{"n_head": 2, "attn_scale": 0.102, "tie_embeddings": true, "init": "normal", "init_std_qkv": 0.0691, "grad_clip": 2.0, "decay_fraction": 0.557}
MLP neurons of a small language model. Each row is named by its layer, matrix (down: output weights) and neuron, and shows model dimensions 32-159. Each number is 200 + 40 x the weight over its row's rms, rounded and kept within 0 to 999. A neuron's up and down rows have the sign that makes its largest values positive.
After each neuron's rows, "fires before" lists the tokens most often just after its 100 highest values on Wikipedia text that the model never trained on.

L4.down247,208,143,156,191,244,148,219,208,182,271,231,205,225,187,200,234,229,151,140,101,230,199,247,215,248,112,168,240,203,220,236,223,265,182,108,214,216,212,165,170,156,292,250,313,184,195,157,160,207,244,256,182,183,214,171,168,164,152,175,200,136,218,184,245,175,128,211,180,152,170,206,196,187,245,251,95,112,168,225,241,118,247,175,250,115,215,134,181,201,275,179,176,187,209,234,157,167,186,178,182,210,216,198,183,214,218,161,140,241,151,167,220,195,166,208,178,226,195,195,149,175,206,168,214,212,183,165,158
fires before: "t ", "t", "n", "ly "

L4.down500,221,177,151,215,220,270,165,118,184,179,159,221,146,230,223,177,190,150,215,184,233,207,220,111,271,197,230,240,185,152,189,252,145,213,110,190,179,223,231,187,163,217,187,262,183,233,190,190,232,189,154,192,207,134,202,242,174,210,194,228,223,237,226,150,183,124,136,300,197,180,188,170,229,138,211,251,192,209,169,165,121,218,224,218,189,188,202,204,160,209,197,189,223,192,139,251,277,166,157,159,224,194,252,192,160,164,166,265,268,234,256,160,250,252,214,236,176,209,186,155,254,261,155,185,232,149,152,221
fires before: " ", "por", "on ", ", ", "p"

L4.down493,222,223,245,242,222,199,233,200,187,123,204,230,229,157,175,155,213,141,314,202,208,64,144,208,221,259,205,160,149,202,134,220,280,194,185,155,221,188,274,177,169,165,255,190,161,208,132,218,192,187,221,191,266,151,115,173,211,130,228,158,183,216,117,127,202,210,146,210,231,138,259,169,141,260,194,223,210,205,242,227,198,201,200,187,161,152,167,169,273,218,208,208,174,177,180,161,166,185,163,172,187,84,244,189,263,192,204,217,207,153,181,207,229,153,221,178,196,185,195,259,198,235,167,264,284,218,213,197
fires before: "v", "i", "k", "k "

L2.down307,181,240,201,241,245,195,174,135,169,207,237,241,274,212,285,144,138,209,116,217,281,200,228,201,207,205,165,330,198,214,250,162,257,257,180,214,215,203,212,205,205,220,214,203,171,205,206,188,155,297,226,172,227,155,225,174,274,176,166,199,188,212,205,215,203,121,305,113,256,195,141,276,144,195,263,271,161,195,185,250,145,199,225,172,212,201,216,192,181,221,111,251,180,190,265,262,188,119,170,221,220,228,138,201,165,228,180,144,233,173,239,188,203,159,186,166,205,182,199,219,238,214,160,228,213,223,184,126
fires before: "ir ", "y ", "a", "or"

L6.down281,201,203,130,277,227,217,196,133,160,115,198,111,208,229,163,194,256,277,151,206,239,200,225,208,169,151,244,222,166,247,157,247,298,221,213,290,220,227,211,161,154,286,191,231,196,186,222,215,225,107,242,246,149,159,186,200,142,191,200,251,200,193,184,150,139,266,237,205,124,240,190,240,199,158,191,160,149,117,149,183,218,173,207,168,174,180,186,206,174,193,160,198,232,178,244,200,276,185,193,180,194,236,170,181,194,234,207,227,193,165,175,187,238,125,205,204,207,201,191,200,220,201,182,153,186,182,213,150
fires before: "The ", "H", "I", "S", "A", "T"

L7.down366,267,212,209,152,252,211,238,261,252,236,124,209,132,254,133,196,215,188,248,174,211,92,224,197,231,157,220,215,235,224,201,204,262,176,163,175,260,156,155,151,190,184,202,127,121,272,187,217,149,125,212,137,165,177,212,219,221,159,160,229,188,211,202,249,241,245,207,207,278,172,207,180,217,280,174,217,212,205,223,246,239,237,196,174,210,287,184,270,184,185,124,277,212,288,198,158,202,221,199,152,185,238,188,240,203,213,214,214,159,235,260,189,193,198,172,228,199,177,202,186,264,227,181,177,232,251,218,207
fires before: "st ", "for", "am", "am ", "ing "

L6.down230,205,155,141,187,214,256,214,192,214,153,158,149,208,234,152,226,189,249,260,191,214,151,225,96,187,176,208,206,165,262,228,248,213,199,139,243,131,187,192,240,234,181,217,213,179,231,210,134,216,159,145,192,215,140,129,191,183,238,194,188,194,190,255,161,210,217,189,202,189,244,218,170,114,173,224,221,153,273,189,241,246,182,114,152,154,207,198,278,222,282,205,188,221,214,195,204,227,182,140,200,176,248,205,145,160,286,137,264,284,202,110,242,258,201,232,156,199,164,135,161,164,201,153,143,211,226,192,150
fires before: " ", "C", "The ", "G", "S"

L2.down177,220,220,127,181,227,241,212,198,167,169,197,162,224,188,222,144,198,208,261,179,215,212,234,230,220,208,191,160,169,208,243,183,164,197,150,249,193,151,225,169,227,200,152,182,213,216,220,204,226,221,131,148,246,234,187,104,225,189,191,148,198,177,253,225,224,179,190,252,202,173,301,178,205,208,179,166,203,327,229,223,302,239,193,295,197,216,174,124,171,182,184,140,145,190,220,151,249,284,155,178,138,223,207,257,132,137,145,266,137,198,208,182,234,202,192,198,183,192,177,231,197,244,195,207,208,274,188,225
fires before: " ", "por", "ation ", "er ", "er"

L6.down229,209,231,172,236,123,152,222,256,156,194,277,320,205,192,230,161,249,198,258,171,184,164,168,130,221,160,190,214,121,258,180,231,264,330,219,184,259,270,207,137,256,217,183,248,134,184,236,225,153,232,198,181,170,123,223,205,128,247,228,252,193,197,167,220,216,151,212,190,269,139,283,179,158,166,150,180,231,210,239,235,197,175,212,231,180,219,255,200,158,156,250,140,182,205,209,225,211,279,192,187,133,164,304,177,185,138,236,195,152,234,179,236,206,143,234,210,198,216,225,265,176,143,260,153,199,214,218,189
fires before: "m", "v", "e ", "k", "f", "as"

L2.down341,246,199,211,213,250,168,167,90,240,183,183,150,213,265,229,211,176,198,199,236,209,172,189,161,231,166,129,174,225,200,235,159,208,247,162,250,191,296,160,152,205,208,211,165,153,152,203,243,119,170,239,222,204,187,208,189,150,147,174,184,231,220,229,158,154,187,201,186,209,208,242,160,194,214,235,194,232,205,184,67,238,148,179,106,282,179,201,178,223,209,249,171,236,227,164,180,183,239,267,141,243,176,317,170,187,153,235,136,185,306,205,186,264,198,209,167,184,204,254,195,227,296,227,236,138,230,188,221
fires before: "p", "s", "w", "ad"

L6.down486,211,241,217,182,236,171,198,249,286,202,214,173,239,206,232,261,138,264,158,194,193,240,208,153,167,191,132,203,223,149,169,211,177,211,224,206,182,212,235,337,251,181,255,178,208,242,156,175,196,162,218,191,271,194,201,218,221,187,179,226,240,213,184,201,207,227,214,218,174,163,193,233,190,189,162,209,186,253,144,137,236,205,246,219,137,289,105,177,199,244,141,223,227,191,236,220,151,267,236,194,205,227,239,137,200,288,247,180,251,216,244,219,229,187,204,276,192,162,216,245,176,171,186,197,150,253,181,250
fires before: " ", "y", "ic", "y ", "– ", "i"

L6.down32,250,252,270,203,200,227,189,234,231,193,150,227,184,275,180,219,138,194,116,167,152,172,175,236,182,197,222,262,177,217,240,245,228,248,153,158,220,207,257,158,215,159,201,238,133,257,243,201,253,169,152,188,153,230,251,171,194,209,157,260,293,232,190,228,142,245,268,141,235,185,264,167,233,151,215,113,274,247,211,266,214,182,167,233,118,170,167,220,257,267,214,164,225,219,209,150,155,251,177,224,232,237,203,179,196,148,186,255,183,170,234,227,213,119,221,221,146,269,229,211,238,241,137,201,182,282,235,181
fires before: "as", "am ", "am", "at", "ers "

L6.down473,179,194,234,208,232,167,219,245,218,254,219,238,190,233,228,93,200,149,204,214,182,147,141,248,130,266,262,209,204,161,141,245,164,291,163,169,262,169,159,242,233,179,234,199,234,182,151,205,131,154,213,140,142,191,176,165,222,175,210,153,127,180,197,187,205,194,167,233,130,186,229,274,201,216,161,152,190,224,163,283,227,258,229,157,204,246,194,243,160,184,177,243,235,178,209,188,200,263,199,190,187,215,197,194,191,133,173,189,266,185,219,163,210,205,109,245,189,161,238,221,247,231,199,183,159,224,153,135
fires before: "for", "g", "ing ", "h", "f", "a"

L2.down275,198,241,204,190,230,201,184,140,198,187,193,270,186,216,199,231,210,254,236,160,260,156,251,248,179,208,216,182,266,156,203,200,198,212,188,299,244,149,128,260,181,194,184,227,129,216,262,179,212,189,222,184,207,202,191,99,229,180,208,201,234,160,209,209,232,152,124,187,148,262,204,241,233,191,176,234,273,283,127,225,171,191,235,220,129,251,161,98,208,196,215,271,224,125,130,265,186,215,234,187,183,203,197,259,147,270,147,249,207,240,245,158,187,183,175,236,209,135,215,184,198,263,191,224,166,249,215,236
fires before: "\n", " ", "m", "p", "il", "i "

L4.down12,240,183,150,234,190,246,193,252,165,220,238,140,218,216,140,222,137,160,173,181,204,257,182,192,221,166,209,159,150,208,233,142,215,233,162,245,199,279,230,171,229,236,198,208,190,211,294,210,187,158,174,275,205,229,129,213,207,205,158,187,223,233,174,179,125,176,201,200,206,184,190,146,144,161,241,177,159,239,212,153,224,197,220,150,270,134,185,225,265,174,213,172,173,190,136,177,199,289,133,198,227,158,258,182,206,132,137,163,157,167,189,175,238,232,222,178,183,187,112,194,155,215,224,213,127,202,193,254
fires before: "d ", "t", "d", "k ", "w", "p"

L4.down195,168,178,252,167,204,222,230,221,175,200,179,231,241,227,143,235,239,226,245,234,192,219,220,156,231,207,199,185,173,167,216,274,189,136,212,236,260,217,267,217,198,179,154,151,292,236,194,147,271,256,148,192,310,148,202,254,155,188,167,210,197,237,228,194,233,213,160,198,219,260,198,188,218,158,147,255,158,198,200,206,262,143,220,254,275,214,161,194,151,163,261,211,228,169,250,178,177,238,271,193,216,224,251,148,292,131,202,253,247,190,234,213,273,249,203,231,120,253,261,204,160,164,199,177,199,226,211,238
fires before: "es ", "St", "es", "t", "in "

L4.down266,198,161,182,212,132,206,244,165,147,191,181,163,165,174,204,201,227,189,217,188,244,276,264,243,179,182,200,190,155,165,194,185,224,197,232,171,214,226,191,259,214,178,179,196,130,195,225,199,173,203,253,218,182,177,186,217,155,152,189,196,97,239,198,165,197,334,228,130,179,212,175,203,278,134,203,189,204,119,211,277,171,247,244,165,205,239,259,208,139,231,166,157,226,252,177,138,255,221,207,162,138,198,211,193,217,243,248,240,256,189,172,134,199,251,185,121,167,223,163,240,258,211,174,122,214,199,222,191
fires before: "The ", "H", "In ", "I"

L7.down425,180,137,115,179,262,248,210,220,159,152,227,162,190,182,169,259,150,150,209,275,229,172,254,120,206,196,217,185,170,256,261,196,175,281,207,167,230,175,262,217,131,221,214,268,249,206,203,164,274,168,145,190,257,241,217,193,230,227,186,176,190,231,217,170,230,199,228,210,157,164,247,158,156,175,188,138,206,242,201,216,212,187,195,212,262,248,156,181,172,178,170,135,86,205,173,246,289,223,208,245,184,184,226,91,231,203,206,241,241,160,186,218,231,253,118,198,203,169,233,229,219,221,165,246,253,260,183,207
fires before: "f", "bu", "a", "st", "g", "W"

L2.down315,262,184,148,165,229,209,219,168,186,157,212,210,181,204,178,203,215,212,226,214,190,195,268,241,253,219,209,270,186,151,240,171,202,232,201,242,207,203,192,176,227,264,282,194,215,179,180,214,284,222,149,216,220,175,201,189,144,232,155,269,251,163,265,154,201,223,154,276,178,262,158,199,239,156,149,256,230,236,216,281,196,209,253,226,267,234,211,229,131,162,258,262,213,179,186,198,146,225,125,126,289,177,215,210,91,166,133,263,195,156,209,218,225,316,230,245,146,243,206,142,191,219,191,230,196,279,246,210
fires before: " ", "por", "er", "p", "re"

L4.down150,145,183,193,209,215,197,227,222,139,246,253,222,261,122,231,213,140,198,194,181,177,247,234,208,163,193,220,233,196,139,215,210,198,155,175,182,258,196,155,216,211,167,172,191,163,227,102,148,174,229,244,150,211,202,223,144,345,76,104,208,145,173,202,263,184,145,203,274,138,183,228,145,185,193,173,263,199,192,198,219,181,172,226,218,142,256,260,226,205,202,199,159,204,192,168,178,210,137,213,155,205,199,157,208,188,187,229,199,251,178,234,204,126,188,146,138,182,228,144,178,204,154,202,179,260,160,169,232
fires before: "ir ", "y ", "of ", "was "

L4.down443,210,214,226,124,225,217,233,198,252,204,206,254,231,220,200,222,211,153,209,211,185,227,196,204,195,136,90,237,186,230,206,168,212,191,168,178,139,105,205,255,169,177,182,140,184,231,169,135,215,204,136,173,189,135,233,199,245,240,227,127,187,202,168,271,185,305,222,183,156,205,263,190,175,187,153,133,243,217,167,161,264,166,221,265,245,203,200,140,202,248,207,122,209,269,215,184,134,175,233,223,132,206,151,206,217,264,139,160,277,219,220,236,248,247,191,224,177,165,234,266,201,190,219,206,118,236,177,180
fires before: "i", " ", "E", "W", "form", "for"

L2.down182,215,125,147,270,169,194,223,229,205,152,208,239,208,230,198,218,171,166,219,139,202,153,205,201,252,146,222,178,173,254,165,197,155,194,134,188,255,194,267,248,158,174,148,266,216,254,132,230,206,188,196,144,306,208,200,255,156,195,180,139,193,263,200,213,209,205,199,212,157,183,199,236,231,235,238,143,124,228,276,168,245,162,166,202,212,156,191,175,254,201,154,130,166,191,239,269,200,241,215,225,218,232,242,204,222,199,151,237,293,180,180,274,156,210,167,153,233,183,356,210,213,159,185,158,213,176,168,209
fires before: "t", "t ", "ts ", "ary ", "tr", "ted "